{
  "n_head": 2,
  "parallel_block": false,
  "init": "normal",
  "init_std_up": 0.0312,
  "init_std_down": 0.00554,
  "lr_mult_o": 1.5,
  "lr_head": 0.00737,
  "grad_clip": 0.5,
  "decay_fraction": 0.346,
  "batch_tokens": 65536
}
MLP neurons of a small language model. Each row is named by its layer, matrix (down: output weights) and neuron, and shows model dimensions 128-191. Each number is 128 + 32 x the weight over its row's rms, rounded and kept within 0 to 255.
Before each neuron's rows, "fires before" lists the tokens most often just after its 100 highest values on Wikipedia text that the model never trained on.

fires before: "\n", "| ", "\n\n"
L3.down963 [140  95 127 172  80  96 114 165  46 117  78 139 136 143 148  97 126 125 106 183 113 161 196  65 129 124 124 128 134 175 139 157  78 150  74  99  73 153 127 129 121 156 134 123 167 113 123 138 113 171 141  83 136  64 107 139 142 136 105 171 164 156 154 115]

fires before: "s ", "Pr", "\n\n", "\n", ", ", "| "
L6.down0 [134 141  81 144 152 128 137 135 150 203  93 128  88 148 172 117 140 193 139  93 139 166 136  78 134 118 128 118 121 104 135 115 131 177  72 140 142 164 132 123  80 112 134 121 117 157  88 118  69 162  88 166 142 122 138  69 179 172  93 133 121 185 126 101]

fires before: "ased ", "as", "er", ": ", "ase ", "l"
L5.down945 [121 116 200  86 163 131 139 151 182 108 193  89 147 156 152 130 167 125 128  98  90 169 179 129 115 104 155 109  95 196 207 127  99 113 150 186 128 150 143 113  92  98 129  63 115 120 101 131 167 109 151 162 101  98 152 111 125 102 127 136 115 148 138 135]

fires before: "y", "y ", "ear", "ical ", "\n"
L6.down485 [106  75 111 127 142 175 163 147 143 154 107 175  99 133 175 108 123  64  69 180 124 165  93  67 104 112  98 154 143 110 149 128 101  88 118 145  88 128 136 146  97  67  97 117  97 110 104 114 172 107  70 152 136 124 119 113 123 157 144 196 150  61 112  96]

fires before: "\n", "| ", "- "
L5.down20 [196 126 148 155  71 176 189 170  73 106 101 172  60 100 140 119 107 102  91 109  99 132 161 126 108 106 102 139 127 150  99 143 107 131  87  92 176 111 125  95 122 141 110 115 136  49  95  71 125 145 115  79 131  77 118 129 135 192 154 110 115 142 139 130]

fires before: "| ", "- ", "|---|---|---|---"
L4.down981 [196 117 189 112  71 136 199 149  80 154 127 120  81 193 107 114 141 122 128 103 110  91  94 173  87 116 117 124 110 157 117 130 124 158  94  51 155 202 131 152 178 172 168 144 154 117 160 106  97  97 134 162 113 109  97  49 136 169 133 113 203 148  88 113]

fires before: "\n\n", "\"", "\n", ", "
L4.down378 [142 158 127 100  88 141 136 147  55 174 130 119 105 143 207  90 137 117  19 146 161 121  71 144  85 149  96 115 205 144 137 106 112 142 132  95 189 113 115 160 148 119 173  69 163 127 111 119 135 106 145 144 160 103  89 201  89 178  87  86 124  82 130 111]

fires before: "| ", "|"
L3.down451 [166 103 154 129  68 119 145 145  89 115  83 115 161 127 177 156 133 113  59 132 126 122  86 140 111 154 170 153 118 174 101  92 156 155 167  80 155 120 105 123 154 192 127 121 113  95 111 148 122  93 145  64 105 153  95 145 126 144 114 133 140 128 115 158]

fires before: "ed ", "op", "y", "u", "el ", "."
L9.down95 [112  71 159 176 133 167 128 158  66 139 117  90 107 102 151  86 130 163  92 132 108 157  67 106  79 176  92 117 151  86 223 135 140  96 156 103 120  96 106  65 130  81 142 104 144  80 157  82 146 110 137  94 106  65 122 136 126 134 108 116 131 160 149 159]

fires before: "t ", "tic", "t", "ti", "ty ", "ty"
L3.down502 [143 124 156 132  80  94 121 147 127 108  93 176 138 141 130 106  92 156 121  85 151  97 155  63  96 189 123  94  94 175 125  87 123 164 171 111 145 149 121  86 153  83 111 147 148 115  98 105 104 109  95 161 183  86 151 158  89 186 156  74 168  84 135 119]

fires before: "\n", "\n\n", "er", "it"
L10.down858 [ 99 119 116  93 120 136 109 129 159 105  90 103 158 125 131  91  93  82 101 162  58 147 129 191 212 174 121  90 107 105 203 149 146 123 182 170 109 104  94 124 149 157 105 144 112 112 122 161 133 119 127  89 145  86 144 175 128 194 116 153 143 121  87 183]

fires before: "| ", "(", "th", "d", "|"
L6.down606 [ 80 180 109  87 120 140  97 128 209 122 136 114 151 123  92 179 133 114 141 103 218 145 167  93 140 133 104 131 129 132  90 137 115 153 209 125 167  68  76 132 132  86 161 101 151 133 106 126  99  67  76 131  81 129 159  96 129 109 118  94 112 180 141 120]

fires before: "e ", "y ", "y", "ec", "ing ", "ly "
L5.down253 [126 138 117 183 150 159 127 144 118  93 128 160 137 156 161  93  84 160  76 175 108 117 105 102 128 148 101  97 151 167 143 141 106  53 156 143 115 140 133  86 147 127  95  95 116  81 146 123 128 113  90 151 113 184 147 107  83 140 171 168 199 123  76 100]

fires before: "\n", "\n\n", "by", "C"
L6.down723 [134  92 141 137 146 112  82 144 129 107  91 113 128 115 129 172 132 106 159 173 174 117 126 179 146 164 109 154 127 114  53 135 153 141 134 112 120 163  42 116 118 133 130 110 155 185 162  79  96 118 120  93 102  85 109 165 195 215  83 161 153  77 134 117]

fires before: "e ", "ased ", "ned ", "n", "as", "g"
L6.down729 [124 117 135 106 185 187  66 124 138 118 147  97 141 160 151 121 142  87 152 110 152 156 137 138  61 148 117  84 144 178 120  97 121 156 104 140 153 151 101 178 144 152 138  94 110 106  65  80  65 169 118 151 137  76 138 120 123 168 172 183 121 163 109 196]

fires before: "\n\n", "ous ", ", ", "il", "ot", "p"
L3.down513 [139 165 133 133 112  92 116 146 126 109 124 169 113 118 159 132 144 129  71  66 134 163  34 184 123 144 137 105 137  58 132 124 110 132 106 132 178 125 100 136 108 113 116 112 115 180 117 118 131 207 113 112 127 130 179 124  81 142  99 103  37 124 186 141]

fires before: "\n\n", "4", "6", "C", "3", "0"
L3.down177 [114 114 115 100 125  96 124 164  65 100 101 120  73 123 150  94 109 147 148 113 117 163 183 137  96 160 152 187  98 149  97 115 154 126  97  72 146 130 113 157 133 169 122  19 115 144 148 111 111 177 150 107 112 115  73 149 159  88  80 121 106  72 141 104]

fires before: "\n", "ed ", ", ", "al ", "ated "
L4.down639 [147 129 162  83  98 180 156 133  66 124 171 157 126 156 125 140  91 100 132 122 151 126 144 111 112 113  98 147 126  85 162 122 111  93 102 175 106 156 140 143 103 112 119 119 120 141 170 124 151  93 125 113 159 159 147 150 142 105 144 121  74 144 232 132]

fires before: "t ", "t", "C", "s ", "s", "ted "
L3.down211 [ 48 145 154 115 132 136 136 148 132 128 149 147 195 231 122 154 131 100 153 124 176 158 112 107 125  86  87  85 138 149 181  72  59 136 168  96 123 129  81 142 134 128 115 115 135 138 130  41 110  49 121 112 139 112  72 109 136  72 187 105 148 128 117  55]

fires before: "| ", "\n\n", "C", "Y", "ass"
L5.down327 [ 88 154 104 140 127  92 202 135 156 111 114 124 104 148 159 174  74 120 179 127 116 150 146 109 137 153  86 120 122 176  99 107 146 144 134 183  95 149 151 126  80 145 122  73 141 133 136  75 122 115 140 170 167 106 138 211 159  82  96 143 136 147 185 107]

fires before: "er", "er ", "ned ", "ed ", "n", "a "
L4.down204 [145  97 110  79 115 104 185 102  92 125 186 111  51 110  94  94 120 157 116 113 162 164 104 117 127 122 174 138 117 181 100 129 153 220 116 119  97 111 102 168 124 116 110  97 139 161 123  78 120 112  56 110 130 143 130 104 152 152 138 158 131 126 117 125]

fires before: "ic ", "ished ", "un", "ent ", "on ", "ic"
L4.down479 [119 105  41 236 139 131 147  47 153 107 135  96  85 111 109 136 172  85 189 118 108 173 143 151 125 241 113  43 157 159  85 109 113  80 131  99 103 123 123  96 143 119 157 124 173 190  80  97  90 111 125 140 111 162 234 123 121 160 107 101 138  87 148 128]

fires before: "(", "|", "| ", "– ", "and ", "was "
L4.down20 [158 132 110 157 147 110 106 139 156 157 114 186 140 120 102 139 127 166 121 133  93 131 121 135 115  91 200 159  77  92 151 115 177 203 136  13 112 124 159 162 155 208 231  91  90 119  92 109  95 103 157 169 101 108 150  96 111 107 100 135 124 142 101 117]

fires before: "y ", "ag", "ce ", "u", "y", ", "
L3.down232 [133  80 158 118 100 149 136 181 121  74 129 127 174 150 139 180 135 129 101 154  84 197  83  91  76  96  99 121 157 108 186  83 143  97 102 111 115 139 157 174  97 138 119 110 161 115  88  85 126  97  65  70 142 148 105 120  99  87 210 101 141  81  45 116]

fires before: "ing ", "y ", "ment ", "b", "ment", "ed "
L6.down787 [ 95 149 127 119 144 146 148 133 221 116  93 121 126 157 129 129 147 161 160 114  92 164 196 163 108  97 170 115 143 157 152 150 135 103 171 131 141  98 102 144 101 109 168  89 144 104 110  97 124  89 118 117 147  61 137 146 121 135 147  83 160 141 131 113]

fires before: "ter ", "ic", "om ", "ent ", "en", "ed "
L5.down610 [ 86 176  86 150 148 105 126  31 131 119 119 171  70  71  98 132 169 140 126  75  95 172 147 128  90  80  81 107 139 167 121 122 167 141 133 163 136  94 155  95 151  95 167 103 164 169 101  54 151 105  69 160  87 129 132 105 121 118 146 111 121 136 123 175]

fires before: "by ", "as ", "to ", "in ", "ing ", "on "
L11.down611 [145 204 108 160 180 136 130 164 137  88  82 129 157  79 161 152  79 147  88 137 112 123  73  97  90 133 132 216  96 158 112 129 135 146 127  94 128  93 150 117  79  59 115 175 155 141 124 132 117 141 209 155 136 108 126 118  79 141  81 161 114 165 151 111]

fires before: "c", "s", "-", "or", "b", "v"
L3.down607 [145 147 143 112 195 153 120  90 112 131 113 116  95 153 121 106 117 206  63  78  98 180 126 113 175 112 133 116 132 147  72 129 138 152 109 177  87 128 104  97 156 136 113 153 153 136 130  71 106 107  53 151 136 124  78 159  50 129 156  81 149 110 126 109]

fires before: "c", "t", "t ", "ty ", "tr", "g "
L4.down987 [168 132  99 147 144 157 101  96 108 162 101 162 181 123 127 138 148  78  85  71 152 149 188 142 138 187 131 101 129 178 133 114  87 174 185 154 151 128 172 156 147 132 126 143 122 179  92  90 154  98 111 145 174  77 102 175  55 170 148  97 117 132 104 112]

fires before: "t", "tr", "c", "man ", "ty ", "man"
L5.down359 [ 77 150 138 155 106 178 129  94 135 116 113 173  99 117  91 163 120 159 139  96 128  98 160 124 129 136 133  98 131 150  97 105 125 127 181 163 111 122 183 163 129 166 214 138 132 164 143 116 151 113 101 105 129 100 127 165 120 188 134  90 131 134 164 158]

fires before: "| ", "m", "F", "|", "1 ", "("
L3.down1 [166 162 167  98  71 131 100 151 120 191 102 144 194 180 147  89 190  87  83  99 102 120 178 119 151 130 147 104 162 128  95 102 122 134 138 130 147  75 138 202 127 153 169  88 161  93 127 149 156 111 115 161 153 119  82 158 131 133 100 121 125 123 126 185]

fires before: "\n", "\n\n", "and "
L6.down737 [ 56 156  84 122 151 123  98 193  99 178  83 117 117 112 164  94 129  88 135 102 151 129  99 118 113 108 132 137 126 154 132 132  99 172  94 120 141 128 157 129 136  81 127 126 169 160 129  63  91  92 132 214 135 143 121 139 146 115 118 129  84 195  73 172]

fires before: "a ", "s ", "er ", "s", "er", "ed "
L3.down556 [146  96 128 137 193  83 133 168  91  88 103 128 101 118 158 104 117  70 124 122 127  58 152 134  87 155 139 158  89 143 127 154 157 120 115  84 155  95  98 124  91 169 115 135 134  99 159 120 103 118 167  94  90 126 112 120 202  99 141 145 123 118 113 116]

fires before: " ", "s ", ", ", "al ", "s", ". "
L3.down910 [159 129 112 131 138 143 138 158 142 151 109 153  86 106  81 140  84  99 133 161 149 105  37  79  94 146  67 117 117 148 141  83 120 162 106 115 176  83 138  57 135 116 170 191 171  90 118 175 130 149  78 122 160  82 126 169 154 145 103 123 141  54 148 128]

fires before: "| ", "\n", "\n\n", "er ", "-"
L13.down190 [177 169  63 130 135 110 103 155 136  76 124 122 151 113 104 129 159  46 139 221 113  81  89 194 103 151 157 120 113 128  82 112 130 154 157  89 105 164  60 142 142  94 129 111 124 105 120 135  66 131  98 103 162 168  91 109 165 196 152 112  99 162 105 140]

fires before: "\n", "|", " ", "m ", "F"
L10.down342 [121 130 125 113 113 162  66 137 118  94 172  83 186 124 152 129 126 144 121 109 146 151 159 140 123 180 164 109 102 129 162 132  70 169 137 133 130 172  86 110  91 109 127 172 149  90 112 112  90 109 113 146 159 142 181 138 103 100  98 181 161 105 204 165]

fires before: "===", "\n\n", "==", "== ", "| "
L5.down143 [175  92 128 108 137 103 155 182 155 123  82  92  86 181 176 120 145 140 154 106  99 104  89 165  92 149 111 107 138 234 102  90 137  70 122  82 168 144 102 122 107 109 151  82 141 126  95 128 173 115  91 104 102 191 114  92 181 123 104 120  81  74 160 130]

fires before: "ed ", "ing ", ", ", "ic", "s", "er"
L4.down663 [107 133 150 105  77 141 176  93 100 157 163 119 112 135  77 144 166  96 135 115 165 196 135 122  70 107 141  66 104  97 169 110 150 151  77 136 115 135 150 139 137  93 109 129 129 161 101  93 160 118 107 173 181 152 191 125 109 194 168 108 124 147 169  76]

fires before: "\n\n", "i", "ies ", "p", "b"
L4.down70 [ 65  84 182 102 161 110 123 139 105 154  62 154 137 152 145 139  85 134  90  94  54 163 136 153 122 133 150 126 148 118 177  85 140 132 129  90 148  91 117  99 100 170 160  82 136 138 121 109  96 146 174  70  87 137 147 126 101 169 119 107 200 132 161 143]

fires before: "y", "ical ", "y ", "on ", "in "
L5.down998 [199 150 176 175 137 114 143 161 140  68 139 161 132 115 116 132 172  68  94 102 148 103  85  59 128 160 111 135  85  81 132 117  90 132 190 128  86  74 145 113 124  93  96 137  97 148 142 168 148 183 139 154 131 150 125  92  71 169  62 121 110 161  55 155]

fires before: "\n", ".", "\n\n", ": ", "; "
L5.down756 [ 92 151 114 121 105 130 131 109 128  97 144 117 127 123  93 186 126 129 112 112  83 167 139  93  90 128 157  84 109 169 202 146 128 102 143  88 103 141 207  97  98 101 134 159 137 100  49 123 121 125 134  75  95  80 145 123 162 140 152 149 131 106 140  87]

fires before: "ed ", "it", "ue ", "un", "u", "ain"
L5.down382 [172 105 162 102  78 130 124 106  82 111 184  73 150 156 144 160 125 106 123 146 199 139 136 102 157 127 148  71  98 132 139 141 129 105 132 171 126 163 116 164 126 106 149 136 150 201 124 116 109 110 128 101  91 121 158 139 129 104 125  67 122 127 192 129]

fires before: "y ", "al ", ", ", "ment ", "y", "ing "
L5.down476 [ 90 188 150 140  88  91 134 121 142 113  94 184  96 145 102 100 177  98 134 142 127 106 140 171 156  75  84 100  56 136 193 169 151 166 166 141 150  61  96 126 138  89 165  68 134 127 155 125 120 129  77 140 128 115 193 119 100 108 118  92 137 119 151  87]

fires before: "| ", "(", "|", "– ", "on "
L3.down692 [144  66  88 140 150 153 147 104 212 118 154 120 137  69  67 182  93 147 116 149 134 125 197 130 159 120 164 174 200 106 127 118 181 176  96  80 135  99 170 108 109 113 141 137  85 136  90 175 102 133 112 166 117 115 109  69  69  90 109 144 149 148 119  91]

fires before: "y ", "y", ", ", "ic", "s ", "ic "
L3.down180 [147 120  83 166 121 160  57 143 129 137 170 168 199 128  95 160 127 125 125 102 120  82  61 188 116 104 122  71 134 115  84 147  84 104 107  69 129  91 153 111 110 146 139 107 130 187 117 120 143  81  36  74 143  66 176 132 108 123 175  94 113 115 136  99]

fires before: "ame ", "ough ", "om", "a", "ome "
L3.down117 [147 146 141  82  84  97 155  93  98 131  84 164 166 146 128  93  99 125 165 119 110 156 134 126 134 139 141  83 135 121 124  64  57  95 147  96 178  55 163 248 102 140 120  65 155 110 109 123  87 129 102 124 103 112 115 124  96 180 110  49 166  99 161 150]

fires before: "\n", "\n\n", "S"
L10.down612 [170 127 162 157  91  95 193 100 142 125 122 127  78 146 169  96 125 167 160 164 214 162 146  96 150 150 128 177 149 160 152 107 101 150  96 131 111 187 146 113 107  77 122  96 129 103 168 100  80 129 146 141 175  82 122 158 131 154 163 127 159 169 110 141]

fires before: "\n", "C", "D", "H", "\n\n", "E"
L4.down481 [146 180  72 181 152 110 128 122  91 138 118 141  91 131 126 105 135  76 129 118 152 103 131 195 196 108 115  59 106 187 153 153 140 207 167 129 168 145 168 131 125 156 157  93 161 132 176 141 112 155  77 150 136  89 162 143  51 121  99 122 171 156  87 146]

fires before: ", ", "\n", "ed ", "s ", "y ", "'"
L13.down176 [123 169 138 155 177 159 148 112 106 127 162  95  67  93 114 139 150 124  92 189 128  66 163 121 147 143 125 142 120 142 146 103 131 152  88 160 105 155 109  88 101 127 132 117 150  30 106 123 125  85 111  96 127 157 137 123 201 148 122 167 159 146 107  89]

fires before: "s ", "s", "om"
L6.down807 [148 137 149 160 104 108 117 164 102 147 142 172  79  95  98 123  95 152 103  92 150 145 136  96 113 114 127 139 129 146  93  94 154  41 162 140 140 119 114 155 111 120  58  94 184 125 112  78 163  68  84 122 199 126 144 136 106 114 113  85 119 132  46 158]

fires before: ", ", ".", ". ", "\n", "a", ": "
L9.down71 [148 156  84 131 161 102 138 149 159 168 157 179 111 146 127 137  91  85 149 134 133 126 130 100  74 181 120  93 142 113 167 153  66  99  72 147 148 209 166 109 177  66 234 153 146  63 161 120 117 124 102  76 190 136 141 125  96 118  65 134 121 162 114 105]

fires before: "\n", "h", "in", "| ", "s"
L5.down929 [121 125 173 177  84 101 142 128 107 187 107 168 120 118 172 123 121 151 109 118 118 134 154 114 112 143 136 114 122 222 162 126 150 148 170 103  95 111 128  83 142  95 116 149  91  79 159  99 128 130 149 137 136 156 116 187 138 135 161 112 122 138 160 116]

fires before: "{", "e ", "ned ", "ed ", "us", "ly "
L6.down1015 [111 125 209 174 166 155 178 151  92 119 178 111 178 176 183  90 148  69 109 118 128 160 122 116 120 130 127 103 144 141  83 132 163  88 118  77 140 103 124 179 154 108 191  98 110 127 183 123 106 190  82 102 108 137 110  92 103 154 179  87 155 158  81  97]

fires before: "s", "\n", ", ", ". ", ": "
L5.down54 [159 118 143 113  77 135 156 166 175 110 184 143 136 144  80 164 116  98 140 138  76 191 181 109 147 167 116 130 160  82 165 115 173 194  94 107 188  54 125 195 144 173 133 146 118 114 115 166  85 116 125  84 138 132 162  95  28 126 174 155 158 137 126 115]

fires before: "t ", "c", "tr", "tic", "ty "
L6.down887 [136 157  93  83 178 181  98  88 134 161 147 187  73 145 135 148  83 170  97 156 147 163 189 140 138 111 164 133 124 142 159 160 133 153 169 140  84 109 140  78 149 198  64 161 156 205 115  84 136  92  76 178 147 123 164  92  75 169 178  70 119 122  90 195]

fires before: "u", "ut", "ed ", "er ", ". ", "er"
L3.down611 [103 146 131 120 115 115 140  89  48 108 112 118 169 124 121 141 109  59 145 136 143  83 136 165  88 190 110  83 130 118 161 138 130 141 146  70 199 141 116 163  98 127 200 133 170 133 138  73  81  59  89  94 171 115 142 150 197 137  56 136 159 147 128 169]

fires before: "c", "v", "s", "p", "n ", "r"
L4.down440 [203  97 122 204 119 128 130 156 143 120  97 147  78 165 168 131 116 243 112  91  95 151 140 139 109 164  98 158 175 105 111 138  87  90 103 146 122  99 106 135 138 157 154 164 116 112  67 128 115 107 109  80 152 133  79 114 116 128  77  72 101 117 144 129]

fires before: "\n", "\n\n", ".", "; "
L5.down675 [150 136 121 142 104 100 162 209 113  90 144 150 134 137 147 200 107 152  71 118  75 190 115 111  42 115 149 112 132 111 149 157 148 104 187 142  78 134 216 110 167 131 120 114 139 108  90 132 137 154 136 114 122 129 135 173 175 178 168 132 106 113 118 116]

fires before: "\n", "{", "(", "\n\n"
L3.down409 [128  81 105 120 125 151 184 129 110  95 171  77 127  75  64 110  72  55 171 149 138 134 139 179 137 161 139  55 157 100 236  94 150 161 155 179  99 110 174  86 114 136 141 133 155 106  88  80  87 114 142 126 160 114  93  93 164 133 147 144 114 144 145 119]

fires before: "| ", "(", "|", "– ", "ed "
L5.down977 [103 159 106 162 153 150 149 114 132 138 109 103 144 114  87 134 134 200 148 134 121 121 146 158 129 133 165 171 134 143 134 142 146 143  94  53 126 121 145 120 170 125 126 153  99  65  83 162 109  76 138 140 105 118  97  46 130  84  53 122 146 119 124  70]

fires before: "m", "^", ")", "ed ", "s", "t"
L10.down402 [136 136 119  97 134 105 101 196 115 105 136 125 143 168 163 107  94 133  62 126 127 103 129 140 145 108 103 163 182 107 155 100 140 119 139 171 131 125 111  62 110 125  93  86 115 133 202 123  43 168 145  98 196 165 124 121  46 129 131 124 105 147 168 132]

fires before: "| ", "(", "S", "H", "M"
L4.down510 [157 160 138 160 177 143 132 167  85 102 165 100 153 176 137 184 136  90 128 171 191 131 171 167 127  90 149 151 150 144  93 149 113 182 153  89 132 129 111 119 171 172 140 115  99 147  86 161  78  64 100  85 137 124 147 121 128  80 102  89 122 176 162  87]

fires before: "s ", " ", "e", "s", "at", "es "
L4.down366 [ 88 107 173 116 134 147 129 132  74 154  86 139  99 136  87 122 117 144 147 167 172  77  78 137 148 165  98 126 155 134 180 168 151 182  89 125 166  76 152 173 145 167 138 155 154 143  98 105 112 204 107 158 105 119 134  86  72 180  62  62  89  73 120 190]

fires before: "\n", "h", "| ", "\n\n"
L9.down15 [131 118 139 187 211 118 148 133  80  82 105  84  67 156  90  63  99  92 111 154 100 131 175  61 191 105 170 175 117 171 142  86  74 159 132 136 160 139 180 127 152 171 130 110 191 115  92  95  74 122 123 160 113 150 161  62 136 120 114 117 102 191  91 162]

fires before: "c", "v", "s", "m", " ", "a"
L3.down918 [190 134 121 162 114 124 106 114 114 125 134 144 104 139 130  88 119 123 102  53 145 114 107 134 113 175 121 133 138 219 141 151 104 159 135 135 142 150  90 137 123 180  92 110 102 134 117  47 145 150 123 153 108 140 155 123 120 101 128  96 119 122 122  85]

fires before: "e", "ed ", "u", "ation ", "ased ", "=="
L6.down886 [104  86 163 153 152 124  69  80 151 148 105 124  42 147 132 162 107 152 141 171 144 169  70 137  70 161 108 100 155  91 149  98 121 118 156 168 109 188 150 125 115 159 128 114 112 145 129 113 144  66 189 160 128 106 147 148  87 158 132 158  99 141 138 102]

fires before: "r", "k", "c", "ent", "ese ", "ul"
L4.down77 [206 108 139 181 132  95 136 134 124 121 107 170  99 144 210 140 126 107 110 102 121 101 101 110 188 139 119 132 135 197 107 152 124 103  68 164 174  55 167 144 100  81 133  65  97 124 158 126 125 149 119 113 105 172 105 116 116 140  46 111 165 125 190  95]

fires before: "| ", "|", "ed"
L5.down160 [161  38 112 122  95 135 168 146 111 113 110 120 128 179 116 112 110  83 182  70 147 104 147 105 155 158 187 125 111 144 117 111 117 187  99 112 149 142 150  48 146 118 198 106 151 116 122 138 105  73 151  97 128 140  85 193 111 186 131 127 165 157 161 133]

fires before: "\n", ".", "\n\n", ": ", "; "
L5.down525 [138 138 115 141 131 123 138 172 152 128 159 151  93 111 129 200 155 144 107  91  73 230 143  95  60  91 154 132 122 120 128 151 185 101 146  93 120 147 201 126 147 132 153 128 112 107  89 111 129 144 162 154 101 109  90 124 183 106 153 147 134 105 128  80]

fires before: ". ", ", ", ".", "o ", ": ", "s "
L9.down421 [100 154 133 137 112 134 181 139 149  95 115 116 165 133 128 177  92 116 102 183 120 145 185 121 137 123  87  99 174  72 140 160 143 150 129 124 175 134 125 121 163  74 154 106 103  87  99 106 132 123 114 100 133 144  73 140 106  93 193  70  97 183 137 138]

fires before: "er ", "er", "oun", "ing ", "ad", "u"
L4.down617 [140 138 200 100 115 106 143 168 143 137 168  90 110 133 144  88 135 126  75 102 148 133  85 117 120 119 156  76 104 153 137 116 150 132  98 142 107 127 145 164  97 104  84 138 140 117 148 149 174 137 132 125  85 187 128 120 169 126 142 148 128 171 101 154]

fires before: "| ", "(", "|", "a ", "– "
L4.down124 [104 121  95 149 114 119  99 110 132 146 176 125 124  67  23 146  92 184 108 132 135 146 130 121 126 115 132 124 149  88 117 132 151 234 134  75  84 118 119 171 121 142 111 186  90 126 126 104 140 103 142 115 130 149 149 145 127 130 131 129 111 171 166  87]

fires before: "s ", "s", " ", "ment ", ", "
L6.down821 [146  79 152 120 144 157  96 141 137 147 118 100 125 110 129 160  75  95 173  64 143 109  93 125 123 125  82 191  98 180 134 119 127 120 124 105 148 125  79 110 125  83 116 142 132 127 136  52 142  97 108 113 139  93 117 147 114  79 101  90 135 159 115  95]

fires before: "\n", "ence ", "r", ".", "en", "ent "
L3.down189 [143 131 169 158  31  50 137 144 122 108 122 174 149 152 110 106 138 168 142 182 116 180 111 117  45 160 161 110 135 134 169 143 108 118 133 129 146 133 206 159 136 126 166 135 117 152 129  98 107 137 130 125 112 132 132 131 137 112 121 128  99 107 152  89]

fires before: "ame ", "al ", "ated ", "k", "om", "c"
L3.down10 [113 139 109 129  86 138 142 145 104 102 118 181 112 132 191 158 179 129 158 113 132 149 152 123 141 118  92 120 136 126 192 128  85  66 132 157 107  81 164 174  60 100 110  96 106 169 115 118 178 105 100 147 168 106 139 128 152 134  77 127 149 109 201 113]

fires before: "k", "r", "c", "al", "e", "is"
L5.down140 [170 175 110 103  97 143 161 100 113 111 121 116 144 100 202 110 165  71 100 100 121  88 100 142 158 152  86 165  98 124 186 156 136 136 116 103  79 110 139 105 120 169 144 125 143 147 131 152 131 134 124 173 129 183 134 184 165 131 126 135 107 107 194 159]

fires before: "\n\n", "\n", "-"
L9.down449 [139 141  29  92 129  78 102  68  92 132 162 185 165 163 186 146 117 131 162 127 106 113 145 106  99 165 153 170 125  92  98 146  64  80 154 153 113 170 161 107 158 118 126 175 174 108 149 120 107 115 136 143  97 124 154 131 173 140 174 183 134  65 177 134]

fires before: ", ", ".", ". ", "==", "\n", ": "
L10.down551 [126 155 126 109 143  60 159 100 142 142 158 106  82 205 152 173  71 170 152 130 142 121 141 155  61 179 167  98 127 110 106 130 107 161 142 121  86 204 158  81 176  89 111 143 236 161 139 129 150 182 143 130 144 137 100 148  89 115 101 139 151  69 139  82]

fires before: "e ", "al ", "For", "ned ", "ing ", "n "
L3.down622 [124 107 203  91 110 169 121 109 141  71 121 111 119 133 126 122 161  96 120 123 162  87 127 123 113 115 139 102 130  95  88 145 190 132 136  83 104  65 129 151 177 156 168  94 148  75 193 157 130 138 124 114 138 104 151 101 112 133 205 117 175 161 131 176]

fires before: "y ", "n ", "e", "m", "y", "ton "
L3.down676 [134 162 110 134 136 142  17 166 106 205 106 120 128 148  78  97 153 144 144 174 133 116 118 148 156  76  76 141 146 136 123 142 107 121 133 113  68 132 180 147 109 111 164 100 103 183 118 105 157 120 132 141 110  88 116 116  92 139 123 119 119 139 167 142]